config.toml
num_key_value_heads = 12
norm_place = "pre"
qk_norm = true
attn_scale = 0.177
bias = "all"
lr_mult_qkv = 0.4
train_tokens = 636800000
MLP neurons of a small language model. Each row is named by its layer, matrix (up: input weights) and neuron, and shows model dimensions 112-175. Each number is 128 + 32 x the weight over its row's rms, rounded and kept within 0 to 255.
After each neuron's rows, "fires after" lists the tokens most often just before its 100 highest values on Wikipedia text that the model never trained on. A number after a token or word is its count.

L5.up1015 [158 139  90 142  89 123 130 141 102 146 127  85 180 122  90 197 173 172 103  70 141  92  51  87 176 179 159 125 103  81 114 112 140  83 160 149  80 124 150 168 110 141 135 158 166 110 134 167  90 156 129 194 130 182 175 168 100 116 151 129 141 125  82 179]
fires after: " Christ" 13, "an" 9, "in" 8, "ai" 7, "r" 7, " or" 6

L5.up910 [110 176  86  90  81 178  87  91  87 134 169 132 143 104 122 140 102 119 108 126 116  86 141 150 141 106 119 119 108 121 116 134  90 128 108 144  78  50 139  70 195  62 164 101 148 166  95 120  84 105 207 151 101 129 147  67 159 155 128 159 109 118 131  93]
fires after: "," 31, "." 16, "S" 4, "==\n" 4

L5.up1429 [104 147 124  87 121 155 153 121 164  92 104 111 165 160  97  99 110 130 123  70  97  60 142 157 171 107 111 195 154  83 210 159 190 185  82 121 150 117 119 114  80 157 182  53 145 109 140 107  79 103 151 136 136 171 114 136 110 146  86 118 120 114  91 158]
fires after: "," 37, " Sa" 7, "e" 7, " He" 5, " Hy" 4, " S" 4

L2.up206 [172  77 132  85 112 143 165 133  83 176 134  89 130 159 122 139  73 171 134 120 104 144 167 133 162  98 108 141 173  98 133 130 139 164 147 189 100 123 158 168 186  93 140 152 152 199  97 183 107 108 130 175  70  97 136 193 142 124  83 141 119 136 138  67]
fires after: "201" 27, "200" 15, " War" 7, "202" 7, "199" 6

L5.up1472 [142  92 125 121  89 103 136 117  95 129 152 139 119 145 138 195  77 109 127 118 126 139 177 127 118 138 135 143 104 130 128  63 119 105 132 102 150 156  74 166 131 101 100 110 143 149  93 172 108 114 108 153 114 112 137 108 159 137 162 117 142  85 146 123]
fires after: " " 32, " J" 10, "\n" 9, "J" 6, ")\n" 4

L5.up243 [176 146 144  69  97 141 118 122 128 153 106  88 132 183  62 172 125  74  90 112  99 191  95 118  93  99 173 167 154 120 140  98 171  82 229 124 122 104 139 155 132  68 118 101 107 114 120  73 116 121 128 125 121  90 146 113 162 145 141 169 125 158 101 115]
fires after: " a" 34, " |" 19, "|" 11, " W" 4

L2.up125 [148 120 119 158  80 146 109  72 106 126 190  49 160 219 112 185 161 159 153 117 154 129 131 143 119 168 115 174 121  85 143 102 167 139 133 148 142 143  98  97  96 100 191 131 141 175 114 145  94 138 136 103  62 146 111 100 146 163 100  88  62 114  89 114]
fires after: " |\n" 78, "\n" 4, "|---|---|---|---|---|\n" 4

L2.up822 [150 145  62 113 118 148 156  80 177 187 116 122 154 130 144 140 138 124 117 153 161 130 134 114 123 116  74 111 188 150 150 140 124 138 107 123 130 134  68 134 130 163 165 140 137 106 149 114 135 119 185  98 110 171 141  65 162 194 154 148 136  92 165 135]
fires after: " sp" 15, " c" 9, " l" 8, " en" 7, " help" 7, " prov" 6